Weights of a small GPT-style language model, trained from scratch on English Wikipedia: MLP 512 SwiGLU, rotary positions.
MLP neurons of a small language model. Each row is named by its layer, matrix (gate and up: input weights) and neuron, and shows model dimensions 80-175. Each number is 50 + 10 x the weight over its row's rms, rounded and kept within 0 to 99. A neuron's up and down rows have the sign that makes its largest values positive.
After each neuron's rows, "fires in" lists the words (lower case) most often at its 100 highest values on Wikipedia text that the model never trained on; "fires after" lists the tokens most often just before its 100 highest values on Wikipedia text that the model never trained on.

L5.gate79:49 42 29 51 67 55 33 49 46 45 61 57 57 55 53 58 48 35 44 39 58 64 42 62 49 33 51 59 37 51 61 43 65 46 44 45 44 55 44 57 57 51 49 48 56 63 49 64 66 32 55 61 52 59 34 47 52 51 50 57 77 54 43 55 60 46 45 35 53 51 57 36 46 51 55 56 61 55 69 53 50 61 54 45 45 45 55 40 62 34 52 50 37 55 48 46
L5.up79:35 67 55 34 45 65 39 37 50 32 64 58 54 59 45 48 59 53 39 39 62 52 42 52 53 37 50 57 32 49 53 64 60 49 38 56 52 49 40 54 47 42 48 64 64 51 40 64 47 47 56 50 61 50 43 49 42 68 61 56 53 50 49 49 49 51 50 61 64 31 45 45 35 56 67 44 56 55 56 56 42 37 46 30 58 56 56 50 59 43 35 32 26 59 47 44
fires in: "a", "several", "numerous"
fires after: " of", " for", " in", " to"

L5.gate46:41 32 56 65 68 50 59 63 48 58 48 42 65 60 32 47 54 58 52 50 48 55 55 45 29 31 53 54 55 42 66 61 68 50 69 50 45 72 46 48 49 73 61 40 47 42 38 64 41 59 48 56 57 58 51 45 38 51 51 38 50 48 58 56 50 45 39 46 55 32 72 57 31 56 45 38 59 35 48 62 39 33 65 62 50 49 68 39 54 35 64 62 47 63 44 45
L5.up46:49 35 65 45 59 57 41 64 56 52 47 41 62 58 52 65 54 37 44 44 45 49 53 53 40 29 54 41 60 51 54 58 59 56 49 42 46 78 50 52 49 56 50 36 43 39 50 57 50 52 52 59 48 59 56 45 65 55 35 39 63 33 47 62 58 43 32 41 59 43 44 69 41 57 43 65 55 36 55 70 50 59 64 63 59 25 40 36 77 39 68 52 45 46 58 43
fires in: "after", "in", "during", "on", "from", "since"
fires after: ".", "\n", " Dur"

L8.gate462:42 40 41 43 54 40 44 52 48 36 71 40 55 70 37 51 47 72 50 28 49 67 64 46 66 49 43 50 66 47 60 50 55 46 55 56 57 56 43 61 62 35 57 48 47 46 41 51 52 54 35 47 44 53 47 46 55 59 44 47 36 46 52 41 57 46 46 52 58 58 50 53 50 49 52 38 52 43 39 45 38 61 47 38 61 47 72 58 42 45 60 41 55 51 44 58
L8.up462:60 57 27 46 42 34 40 41 61 47 59 53 55 50 47 44 60 49 53 19 54 45 54 45 71 53 62 55 50 53 57 43 46 41 61 52 64 57 49 49 65 39 62 58 42 54 45 39 66 48 54 61 47 71 31 45 58 65 53 75 49 49 38 29 58 38 51 56 75 39 45 43 58 39 54 66 51 52 60 51 48 56 38 29 48 47 46 58 32 49 49 40 34 47 57 45
fires in: "the", "a", "same", "this"
fires after: " at", " At", " the", "At"

L6.gate381:44 58 42 69 59 65 58 64 39 38 64 55 60 42 48 50 57 37 52 43 67 39 52 32 36 38 46 69 53 49 60 51 39 37 60 46 47 58 48 56 45 43 55 57 47 47 52 59 43 40 43 55 59 58 47 67 42 61 74 53 61 38 56 60 49 59 54 37 49 39 48 54 33 55 53 34 51 51 46 69 51 39 50 47 52 60 53 48 53 46 44 48 44 51 40 48
L6.up381:65 63 40 50 63 42 40 49 42 44 65 62 53 46 51 42 55 47 45 47 61 42 42 44 52 37 37 50 40 32 53 53 47 44 22 49 57 42 41 55 46 48 60 46 40 60 51 66 39 38 42 52 61 50 43 65 60 60 65 58 58 48 61 41 35 47 38 53 52 49 36 57 47 35 47 52 61 35 60 57 50 40 55 46 50 48 45 44 61 48 51 46 56 58 40 34
fires in: "s", "azerbaijani", "colombian", "romanian", "croatian", "technologies"
fires after: "'", "Azerbaijan", " Colombia", " Romania", "Croatia", " Tech"

L5.gate174:48 32 56 58 50 55 49 62 37 62 53 43 51 56 28 49 53 39 60 47 59 42 54 55 24 52 33 53 48 45 63 55 46 48 67 50 36 60 51 41 61 63 52 46 47 47 31 74 41 54 43 62 47 62 58 36 30 41 50 37 38 60 54 48 59 59 43 44 53 54 52 52 36 59 58 47 52 47 38 77 36 41 52 41 57 48 69 43 42 52 60 57 45 57 38 44
L5.up174:39 43 61 40 48 35 55 52 52 41 58 51 42 36 45 53 42 38 47 41 37 58 66 58 50 44 51 38 48 54 44 53 57 43 48 47 51 41 33 49 66 63 51 57 41 51 49 58 51 37 37 52 57 57 52 60 71 36 50 40 64 66 64 41 55 33 40 53 51 51 53 57 46 26 35 43 60 44 45 47 45 51 61 51 58 56 44 65 58 59 44 35 67 61 46 48
fires in: "a", "so", "most", "very", "while", "although"
fires after: ",", ".", " is", " and", " the"

L8.gate171:51 55 43 42 31 54 45 71 52 50 50 34 36 53 45 42 67 48 51 55 75 65 47 42 44 45 32 58 50 54 61 47 51 39 60 59 65 60 50 37 81 56 53 51 66 61 45 51 56 32 43 42 52 58 56 36 48 47 44 57 54 54 49 47 57 45 42 29 47 61 59 27 43 48 57 47 38 45 54 28 42 64 34 33 52 39 53 51 55 58 40 33 44 45 51 68
L8.up171:60 57 48 40 35 42 51 73 46 55 65 57 51 50 46 41 40 41 52 55 46 71 53 47 48 31 43 57 62 44 57 53 43 42 50 69 54 50 49 50 71 68 76 58 55 49 49 44 60 51 54 48 39 54 45 32 29 64 43 55 42 48 53 57 53 38 38 49 57 59 49 49 43 34 72 65 51 34 69 43 57 48 55 35 64 39 56 43 64 73 47 44 55 53 55 59
fires in: "the", "his", "its", "that"
fires after: "ing", " during", " until", " at", " in", " over"

L5.gate331:44 42 38 69 54 64 49 39 36 29 52 52 36 38 42 41 47 50 56 42 62 43 48 42 52 54 52 45 42 61 58 43 49 46 56 46 54 32 42 29 63 53 60 55 55 53 44 54 45 38 21 58 47 56 49 47 57 38 63 47 54 49 52 44 55 54 51 51 60 27 53 53 35 50 64 44 61 43 45 65 46 56 56 41 53 57 66 41 50 54 59 60 46 42 36 48
L5.up331:45 57 37 51 50 41 37 37 44 40 47 52 32 29 60 52 43 50 50 24 61 35 39 44 51 43 56 51 41 71 47 37 39 56 40 58 52 39 40 37 60 44 63 50 54 53 65 41 60 53 30 45 59 26 45 38 58 46 45 56 62 45 35 46 63 44 59 39 64 34 36 45 61 44 52 57 50 59 52 52 61 58 41 26 51 46 36 37 43 64 58 44 33 45 56 68
fires in: "the", "s"
fires after: " in", " of", "'", " for", " to"

L5.gate152:58 59 57 35 53 60 63 52 49 47 52 56 58 39 46 42 63 52 60 66 59 45 39 49 62 52 41 43 48 45 63 46 63 62 65 40 54 55 57 55 56 55 56 53 50 40 35 67 40 45 23 62 43 56 43 62 63 39 63 44 57 69 71 31 49 50 46 54 53 36 64 56 44 44 62 54 49 61 52 75 46 53 52 43 44 58 68 58 49 46 47 56 64 50 46 43
L5.up152:45 56 40 52 44 48 62 78 60 73 50 61 52 38 55 25 50 61 63 57 66 53 38 47 69 44 56 61 60 36 57 52 63 65 45 62 49 61 72 58 61 44 71 50 63 45 57 42 60 40 43 47 50 40 43 39 59 36 60 68 60 60 54 25 59 47 44 56 62 46 52 51 57 38 58 43 57 57 52 60 59 44 38 26 33 44 46 59 30 45 63 41 53 65 57 38
fires in: "the"
fires after: " was", " is", " as", " in", " became"

L6.gate380:58 57 44 42 42 66 54 72 48 51 59 43 46 47 49 22 57 48 44 54 53 41 57 62 31 36 58 54 40 42 57 34 54 51 72 51 28 62 50 47 51 56 52 47 67 52 42 68 40 39 50 47 47 59 57 42 54 37 54 55 56 38 31 47 37 47 46 29 47 43 49 43 50 63 62 53 42 43 45 49 49 61 56 44 40 58 55 41 65 63 46 67 31 50 54 64
L6.up380:65 47 61 48 58 69 52 54 37 51 64 58 18 48 52 29 30 55 41 55 39 35 50 55 44 42 49 47 55 30 57 51 52 58 74 55 42 57 55 45 37 59 57 38 63 44 54 58 34 46 37 51 45 60 46 50 45 45 44 53 64 50 51 61 44 32 43 41 71 46 59 53 50 49 59 58 49 39 47 44 54 62 59 48 42 68 57 39 59 60 67 61 41 61 46 61
fires in: "and", "while", "t"
fires after: ",", "'"

L8.gate72:54 52 70 36 47 50 54 62 37 63 56 47 39 66 48 45 49 46 52 59 54 42 66 39 35 44 44 64 35 45 64 52 55 52 58 42 42 70 45 31 65 45 33 74 43 61 40 55 49 55 59 62 54 51 50 43 74 51 36 55 61 50 47 48 40 56 51 49 56 55 43 65 56 80 71 52 53 47 61 51 49 59 50 56 63 45 42 41 59 44 58 51 48 53 48 55
L8.up72:39 62 50 37 49 56 54 64 50 54 54 41 59 67 49 46 62 35 42 42 53 51 48 68 35 46 40 44 60 52 47 41 37 47 34 56 58 47 23 51 55 60 46 52 46 62 35 62 61 44 68 59 39 43 46 48 47 66 47 46 65 34 49 62 46 45 42 44 31 41 53 60 48 45 57 53 33 40 68 42 42 57 57 33 73 52 64 46 59 48 48 61 33 50 45 31
fires in: "in", "as", "by", "only", "until"
fires after: ",", "."

L5.gate118:62 48 57 40 55 60 37 28 42 29 74 41 37 52 47 44 54 49 31 20 61 42 49 63 55 50 41 47 47 44 54 53 66 49 37 52 54 43 67 67 24 57 55 52 58 42 44 47 48 49 41 41 60 68 42 54 47 52 57 35 32 45 69 56 60 58 61 35 61 49 63 53 28 64 48 49 40 50 49 64 45 56 59 47 52 58 70 41 59 37 55 61 51 58 51 53
L5.up118:62 64 59 53 50 32 40 60 38 61 59 54 52 46 49 28 57 46 52 49 71 54 59 41 36 53 51 77 50 54 54 53 53 55 45 68 36 46 76 38 46 52 53 44 67 57 52 63 45 73 43 57 40 53 41 31 47 53 56 47 56 43 49 55 61 32 52 28 64 26 43 34 53 59 61 59 37 66 48 48 51 66 60 49 50 45 54 47 54 58 63 55 59 52 52 36
fires in: "and", "or"
fires after: ",", ")", "),", "\""

L5.gate338:45 44 35 67 53 67 56 66 51 59 40 45 68 45 42 35 49 59 49 66 55 57 52 40 51 48 57 51 32 36 59 54 57 44 72 53 57 63 49 51 60 69 67 59 51 43 44 66 36 50 31 52 54 47 68 54 59 34 63 37 44 58 55 55 47 51 39 57 45 43 70 62 36 52 53 53 51 58 45 50 44 50 75 55 51 51 68 55 47 44 47 54 55 44 37 51
L5.up338:58 67 51 66 46 64 64 74 57 57 36 44 52 53 50 51 54 51 64 60 45 67 44 52 35 52 53 43 32 34 56 32 65 49 51 66 60 70 50 46 57 55 64 70 49 58 43 74 49 47 38 66 54 63 39 68 72 37 61 45 46 45 45 53 46 34 56 51 58 56 65 46 39 51 56 63 63 54 58 51 45 60 69 56 50 48 54 46 56 40 46 57 64 38 52 53
fires in: "the", "candidate", "location", "history", "john"
fires after: "-", "\n", " |", "==", "===", "="

L8.gate453:47 38 72 47 58 57 41 53 51 38 53 62 52 61 39 60 68 50 60 45 66 62 57 53 46 49 27 62 47 53 63 49 53 51 52 45 61 49 45 48 60 35 57 52 62 37 35 71 41 46 49 43 37 52 46 41 48 47 45 52 49 57 53 48 58 55 37 66 49 52 72 51 42 43 58 46 44 60 45 40 37 37 56 42 41 56 64 64 70 52 56 48 61 34 44 42
L8.up453:48 67 58 43 38 51 35 65 52 35 49 51 44 49 47 37 60 40 54 53 55 66 56 53 62 43 43 64 45 49 63 51 49 24 51 62 62 61 41 50 58 56 64 45 66 69 42 46 50 23 49 44 52 61 37 64 49 42 80 55 58 62 49 44 54 35 43 40 52 49 46 47 34 44 41 49 60 33 63 48 46 54 45 42 46 54 39 51 59 49 41 38 48 42 40 64
fires in: "the"
fires after: " at", " under", " by", " At", " with"

L8.gate123:46 29 45 70 51 52 47 53 55 32 58 56 55 58 41 57 55 61 51 50 54 38 58 54 71 53 57 54 35 54 60 43 59 42 65 49 61 33 68 61 48 37 61 53 47 50 40 44 52 57 38 60 52 58 46 68 47 43 54 48 47 39 66 46 40 59 60 56 60 38 49 55 25 48 61 49 56 63 44 67 40 38 46 57 65 56 67 61 51 44 70 56 44 43 40 59
L8.up123:56 52 50 45 15 56 52 63 55 48 38 56 47 44 53 41 59 54 59 43 71 62 41 54 47 42 55 38 45 61 54 46 46 39 33 52 64 49 44 53 54 47 60 59 65 42 52 45 48 49 54 43 44 59 45 52 57 42 56 68 61 62 28 37 53 32 35 60 64 49 29 37 60 58 55 55 55 59 50 43 53 33 53 42 46 63 33 62 51 59 35 36 51 47 53 40
fires in: "the", "la"
fires after: " of", " at", " in", " de"

L7.gate482:38 27 48 57 46 48 51 61 45 59 49 51 34 50 49 35 61 64 66 58 66 47 53 50 46 49 63 47 54 56 57 50 41 52 57 54 60 49 55 50 55 39 53 43 55 46 44 56 46 50 41 37 56 59 56 39 66 39 56 48 60 56 55 45 62 45 49 64 59 34 48 43 30 47 49 49 68 52 48 46 48 52 49 47 44 79 58 60 45 37 37 49 47 69 39 51
L7.up482:54 53 57 53 42 45 46 61 52 65 59 46 33 71 52 47 50 36 55 58 58 55 45 41 31 39 58 34 45 45 53 49 63 39 38 60 52 77 49 49 54 42 52 59 65 47 48 63 45 55 34 50 48 53 46 35 68 60 56 65 56 54 41 45 59 37 46 74 64 52 51 57 50 52 46 63 63 41 58 54 51 36 49 52 41 60 50 36 64 54 36 47 55 68 54 62
fires in: "the"
fires after: " is", " in", " of", " was", " to", "s"

L8.gate102:54 56 55 36 33 66 57 55 43 28 50 30 47 51 38 63 56 49 49 42 49 61 30 41 54 50 60 60 50 62 70 62 47 42 34 52 47 69 28 53 72 57 63 61 45 61 46 41 57 41 47 15 52 51 42 46 50 52 53 66 60 59 42 42 61 35 60 46 43 48 46 60 59 53 50 52 50 40 57 37 45 55 40 63 49 51 47 52 52 48 70 52 38 34 51 63
L8.up102:58 59 40 46 56 61 53 52 62 42 31 54 46 38 48 47 62 34 52 45 44 44 47 49 59 62 60 65 42 64 48 58 45 48 50 38 55 64 31 52 50 54 68 60 35 50 48 53 66 59 51 31 60 76 45 53 47 41 56 58 76 56 33 52 50 37 49 38 62 48 34 66 46 35 41 58 63 45 66 45 50 50 51 57 49 59 45 42 42 39 65 57 55 33 58 53
fires in: "the", "early", "during", "late", "of", "february"
fires after: " the", " during", " of", " in", "In", "ing"

L5.gate214:30 40 50 49 56 42 62 64 54 57 51 59 74 54 36 42 50 34 43 30 64 48 49 46 48 38 39 52 42 52 59 55 63 37 54 39 38 57 33 54 58 68 74 38 52 41 41 56 43 49 50 43 53 44 55 30 54 46 45 49 55 45 51 60 51 56 48 55 39 50 70 52 45 62 35 42 67 47 37 44 40 37 61 38 60 54 53 46 70 51 49 60 41 51 37 54
L5.up214:48 47 70 37 58 44 62 45 46 38 45 58 41 60 48 43 45 43 42 47 40 41 29 61 35 67 29 61 36 67 53 47 57 65 56 63 46 52 27 32 46 60 66 54 53 55 37 67 44 73 53 66 53 48 27 63 58 57 39 42 56 55 60 45 57 36 30 43 55 45 68 54 52 67 46 58 54 69 47 37 45 61 55 55 60 36 49 45 68 45 50 54 39 40 56 42
fires in: "on", "after", "later", "career"
fires after: ".", "==", "\n"

L8.gate24:36 46 53 44 46 44 54 65 45 50 33 51 37 38 45 45 52 46 37 59 49 42 52 42 38 50 61 55 50 35 56 45 60 69 79 47 52 49 56 46 44 39 59 39 59 28 50 52 50 29 31 36 66 68 49 48 45 47 38 55 61 52 50 51 51 58 48 58 62 39 53 44 61 48 64 50 59 54 39 49 51 35 49 47 37 62 42 56 49 44 44 57 44 36 43 50
L8.up24:60 50 57 49 50 36 26 57 40 62 49 38 39 46 50 36 68 66 66 60 54 53 53 47 40 31 69 53 50 52 56 59 50 60 45 56 56 65 43 44 65 42 47 46 48 33 44 47 66 48 55 49 36 57 42 49 61 53 51 57 69 61 49 50 61 41 53 44 69 51 61 49 49 48 62 42 43 50 56 54 48 54 45 47 56 48 43 63 35 43 40 56 55 47 57 45
fires in: "the", "s"
fires after: " was", " is", " as", "'", " became"

L7.gate508:34 39 60 46 58 49 42 56 33 41 44 54 42 56 44 42 61 41 40 36 47 46 47 54 60 38 44 59 53 51 60 48 50 37 37 33 57 44 51 65 48 48 56 57 40 56 39 52 55 46 55 56 46 50 51 56 45 53 48 37 50 42 52 26 36 55 59 35 59 29 52 61 38 66 51 46 50 42 60 65 43 38 56 54 57 50 63 39 41 42 68 57 56 38 47 54
L7.up508:68 48 60 55 38 47 46 45 56 60 37 42 48 50 61 60 54 39 57 55 46 67 50 55 44 46 61 36 51 44 43 37 50 56 46 49 49 58 49 42 55 48 37 59 41 30 57 53 46 57 54 71 34 60 44 52 38 58 45 48 62 67 44 44 49 36 51 54 49 40 63 51 73 43 60 64 42 54 50 56 55 50 53 53 54 41 43 37 50 58 48 51 74 32 56 45
fires in: "in"
fires after: ".", "\n", ","

L8.gate52:57 22 55 59 65 49 51 54 31 39 59 48 42 52 52 46 63 63 49 42 42 58 55 50 60 52 37 62 49 48 52 48 45 55 63 48 57 37 52 45 54 43 64 50 44 36 52 46 53 38 39 45 45 65 50 62 55 48 49 49 64 60 55 35 50 47 49 40 61 48 55 57 43 37 58 53 61 52 49 58 53 46 50 62 45 60 72 34 55 62 70 58 64 46 47 50
L8.up52:40 66 54 65 44 59 47 49 36 51 48 49 71 54 51 60 65 27 49 49 40 43 36 54 53 37 45 41 36 59 50 42 50 61 50 38 55 54 61 67 54 33 48 63 50 52 52 63 63 36 51 65 55 56 34 53 63 77 54 60 66 51 46 53 61 47 55 31 53 34 49 47 48 42 59 57 38 60 57 63 49 61 52 60 55 52 47 43 65 50 60 45 63 42 48 45
fires in: "the", "of", "for"
fires after: " of", " for", " won", " to", " Award"

L8.gate500:31 65 43 44 40 50 69 54 52 54 74 53 61 34 43 57 37 50 47 46 59 66 54 44 73 42 54 52 45 63 63 53 51 54 49 63 58 63 58 38 63 57 51 58 60 49 49 50 57 46 45 35 57 34 45 46 56 47 59 53 67 41 41 47 62 40 52 47 44 57 67 50 52 46 50 41 34 53 44 56 48 46 38 34 43 57 42 43 57 51 49 34 32 46 30 55
L8.up500:43 52 66 58 51 41 37 80 61 50 42 59 53 47 50 55 66 50 64 29 35 56 45 60 39 47 53 64 47 59 53 30 62 41 54 47 49 45 53 55 66 55 49 48 61 76 47 42 69 47 57 52 50 52 39 38 40 45 54 57 54 60 47 33 53 39 43 37 54 50 63 53 56 52 60 47 48 48 66 49 48 45 57 45 55 58 59 63 65 40 59 47 54 31 56 23
fires in: "the"
fires after: " in", " of", " during", "ing", " In", "In"

L5.gate126:44 46 53 46 39 56 51 47 42 47 52 52 50 46 43 54 59 48 50 39 57 43 47 60 54 55 57 40 32 44 56 49 57 55 49 45 67 62 41 55 60 47 61 62 27 42 28 67 56 42 44 51 49 70 47 54 46 38 47 50 62 45 50 37 66 53 43 62 59 46 55 60 27 45 55 50 66 47 53 46 42 29 73 44 46 56 68 41 57 40 58 52 46 45 46 71
L5.up126:44 56 48 35 30 42 41 46 34 50 39 55 52 41 53 54 65 31 46 52 49 29 46 54 51 73 60 46 45 64 57 40 61 54 60 42 61 60 38 52 50 38 51 60 27 53 47 48 71 49 51 56 48 71 37 44 51 47 35 63 67 52 31 29 69 47 51 59 57 42 43 54 59 38 56 68 69 50 61 57 49 39 42 49 49 65 53 38 45 53 53 50 40 33 58 52
fires in: "his", "their", "the", "from", "my"
fires after: " and", " to", " in", " by"

L5.gate258:46 47 33 49 63 55 47 49 31 53 53 53 65 48 40 56 41 50 56 49 64 39 58 47 50 40 50 60 51 46 73 50 61 41 43 42 50 48 40 46 60 53 67 55 36 56 40 54 51 36 41 47 64 44 46 48 56 43 58 51 63 52 55 37 56 62 38 53 67 34 60 53 36 38 55 53 65 41 48 49 43 46 59 61 42 50 62 46 42 31 50 33 65 43 38 54
L5.up258:59 58 51 60 44 55 55 62 68 52 49 41 65 45 57 63 50 52 50 63 53 44 64 46 55 36 66 56 57 43 49 52 55 33 44 57 44 73 43 57 56 48 54 62 49 52 60 39 58 52 60 59 68 25 47 39 48 67 67 55 48 58 46 40 60 48 63 57 50 65 65 47 58 46 59 55 59 44 55 48 57 53 49 37 52 54 59 60 39 50 49 42 54 51 58 58
fires in: "an", "a", "total", "mediterranean"
fires after: " in", " as", " to", " on", " with", " the"

L7.gate344:67 44 57 50 63 50 65 56 31 49 66 58 37 43 44 55 63 41 52 28 52 52 54 50 48 59 37 66 42 43 62 38 48 49 63 45 60 48 62 55 41 69 61 53 42 45 43 52 40 51 46 49 62 55 33 56 52 37 74 52 39 60 58 53 53 48 48 36 50 50 70 46 29 55 52 50 55 40 56 72 38 44 56 53 52 46 70 48 35 50 49 54 50 62 63 50
L7.up344:48 49 66 35 48 43 70 72 43 49 59 52 50 56 41 56 50 50 49 52 39 61 46 30 36 44 60 44 54 44 44 57 45 52 66 44 40 65 37 41 42 42 44 57 41 42 50 34 60 44 63 40 62 62 50 33 57 55 25 63 30 50 42 48 38 44 39 46 48 70 57 65 55 82 48 60 48 46 47 55 38 43 40 65 58 41 47 59 51 55 41 50 56 62 55 25
fires in: "on", "under", "at", "his"
fires after: ".", "\n", ","

L5.gate78:48 41 63 54 65 54 57 51 62 52 54 50 49 61 38 48 55 42 42 32 44 56 46 55 49 43 47 52 52 66 58 58 71 52 47 48 46 73 42 63 57 71 57 53 48 50 34 63 56 59 51 57 56 68 47 40 47 46 60 39 60 47 64 58 66 37 40 42 45 47 76 47 32 66 48 52 61 34 47 63 41 36 60 60 55 59 62 54 55 45 55 59 53 42 44 59
L5.up78:61 46 56 37 64 41 41 57 60 54 47 72 49 67 53 54 69 63 55 33 35 53 42 59 42 50 52 37 61 50 46 51 44 51 40 41 58 63 55 71 61 56 47 39 39 47 53 40 59 52 51 61 34 57 57 43 68 54 47 46 56 43 48 55 56 49 38 46 49 50 55 42 45 52 36 62 60 33 55 53 58 49 59 72 50 46 53 38 51 52 49 68 47 51 61 51
fires in: "after", "during", "at", "on", "following"
fires after: ".", "\n", " Dur", "Dur", "Follow"

L5.gate450:56 23 47 62 43 50 37 40 42 51 39 49 50 70 47 50 52 61 69 49 31 53 44 42 56 42 37 46 68 46 55 70 53 60 53 54 78 55 59 64 54 46 40 51 44 46 52 49 43 61 53 64 28 66 55 52 38 55 40 48 27 43 43 57 38 64 43 30 58 54 53 59 26 56 52 50 61 48 52 47 46 41 60 59 59 49 57 60 44 38 65 64 57 49 46 47
L5.up450:83 67 65 46 54 52 54 60 47 46 49 45 54 32 50 51 58 45 39 52 47 40 53 51 46 48 41 57 48 48 59 60 59 52 56 41 41 59 41 48 45 63 34 47 55 47 47 56 44 52 53 43 51 71 43 44 48 58 63 53 47 62 37 60 47 39 47 61 18 63 50 54 54 74 60 54 49 46 51 60 47 62 59 55 54 40 54 48 51 45 42 51 34 42 52 56
fires in: "in", "as", "to", "so", "since", "on"
fires after: ".", "\n", " |", " and", ","

L8.gate77:64 47 51 33 53 60 59 60 45 56 61 57 42 65 44 33 40 46 54 35 44 62 59 50 50 40 39 56 48 31 63 69 65 46 70 50 52 56 52 55 47 62 55 55 65 44 45 54 46 44 56 47 49 60 50 30 62 33 61 49 46 55 43 47 48 50 39 44 51 55 69 42 42 69 64 61 47 61 49 75 46 46 62 44 69 40 41 52 41 52 63 63 48 49 52 48
L8.up77:63 53 62 44 41 52 56 42 49 39 56 49 44 38 60 55 63 65 30 35 50 56 62 45 60 46 24 58 54 34 48 43 38 55 50 54 48 56 68 57 42 39 37 57 42 39 65 44 44 33 56 43 64 30 71 48 70 44 42 46 44 45 51 42 49 49 44 49 26 60 49 43 49 53 55 51 48 59 44 48 57 59 47 37 57 50 46 53 46 55 74 64 48 63 57 38
fires in: "and"
fires after: ",", "s"

L5.gate58:41 52 59 69 44 47 33 50 35 52 57 35 59 43 45 48 60 41 41 50 43 50 59 35 62 52 60 47 47 60 66 60 56 37 49 44 63 44 45 56 57 51 53 52 52 36 49 55 50 36 39 52 42 72 50 46 57 47 61 47 52 36 51 42 52 52 44 53 59 37 31 52 32 45 49 49 56 42 51 73 44 37 71 45 50 40 56 54 62 48 63 45 52 53 46 58
L5.up58:47 59 44 60 57 58 43 69 77 31 52 44 43 63 51 41 49 28 49 54 68 51 51 47 47 31 53 63 46 61 53 43 62 40 56 70 54 41 50 44 54 50 53 71 73 53 50 61 47 38 34 63 63 63 48 53 58 46 66 52 58 61 48 64 53 46 51 41 52 46 45 52 46 52 62 53 48 40 52 38 51 55 35 56 45 58 36 46 54 49 47 47 42 58 45 56
fires in: "the", "s"
fires after: " of", "'", " for", " in"

L5.gate141:34 40 51 68 53 43 57 52 44 49 45 54 58 69 28 36 47 34 44 57 56 37 40 52 48 41 47 65 52 41 67 50 62 51 48 60 45 45 49 46 51 66 52 48 47 48 31 60 50 51 46 45 55 47 65 56 32 60 53 54 46 59 49 49 30 43 38 57 53 41 53 46 37 54 49 44 68 46 37 70 38 36 64 50 55 52 59 50 48 44 49 59 38 51 40 65
L5.up141:40 37 53 65 45 37 64 34 52 53 21 58 79 61 50 45 42 28 40 46 45 34 40 53 52 34 57 48 59 33 54 51 47 41 51 72 51 33 39 53 46 71 41 51 33 48 50 38 60 47 54 59 55 39 47 54 50 54 55 48 61 65 36 50 37 50 43 67 57 52 46 59 44 43 39 55 69 37 50 69 55 43 62 52 46 59 45 44 60 34 54 45 37 59 51 62
fires in: "in", "career"
fires after: "\n", "==", "==="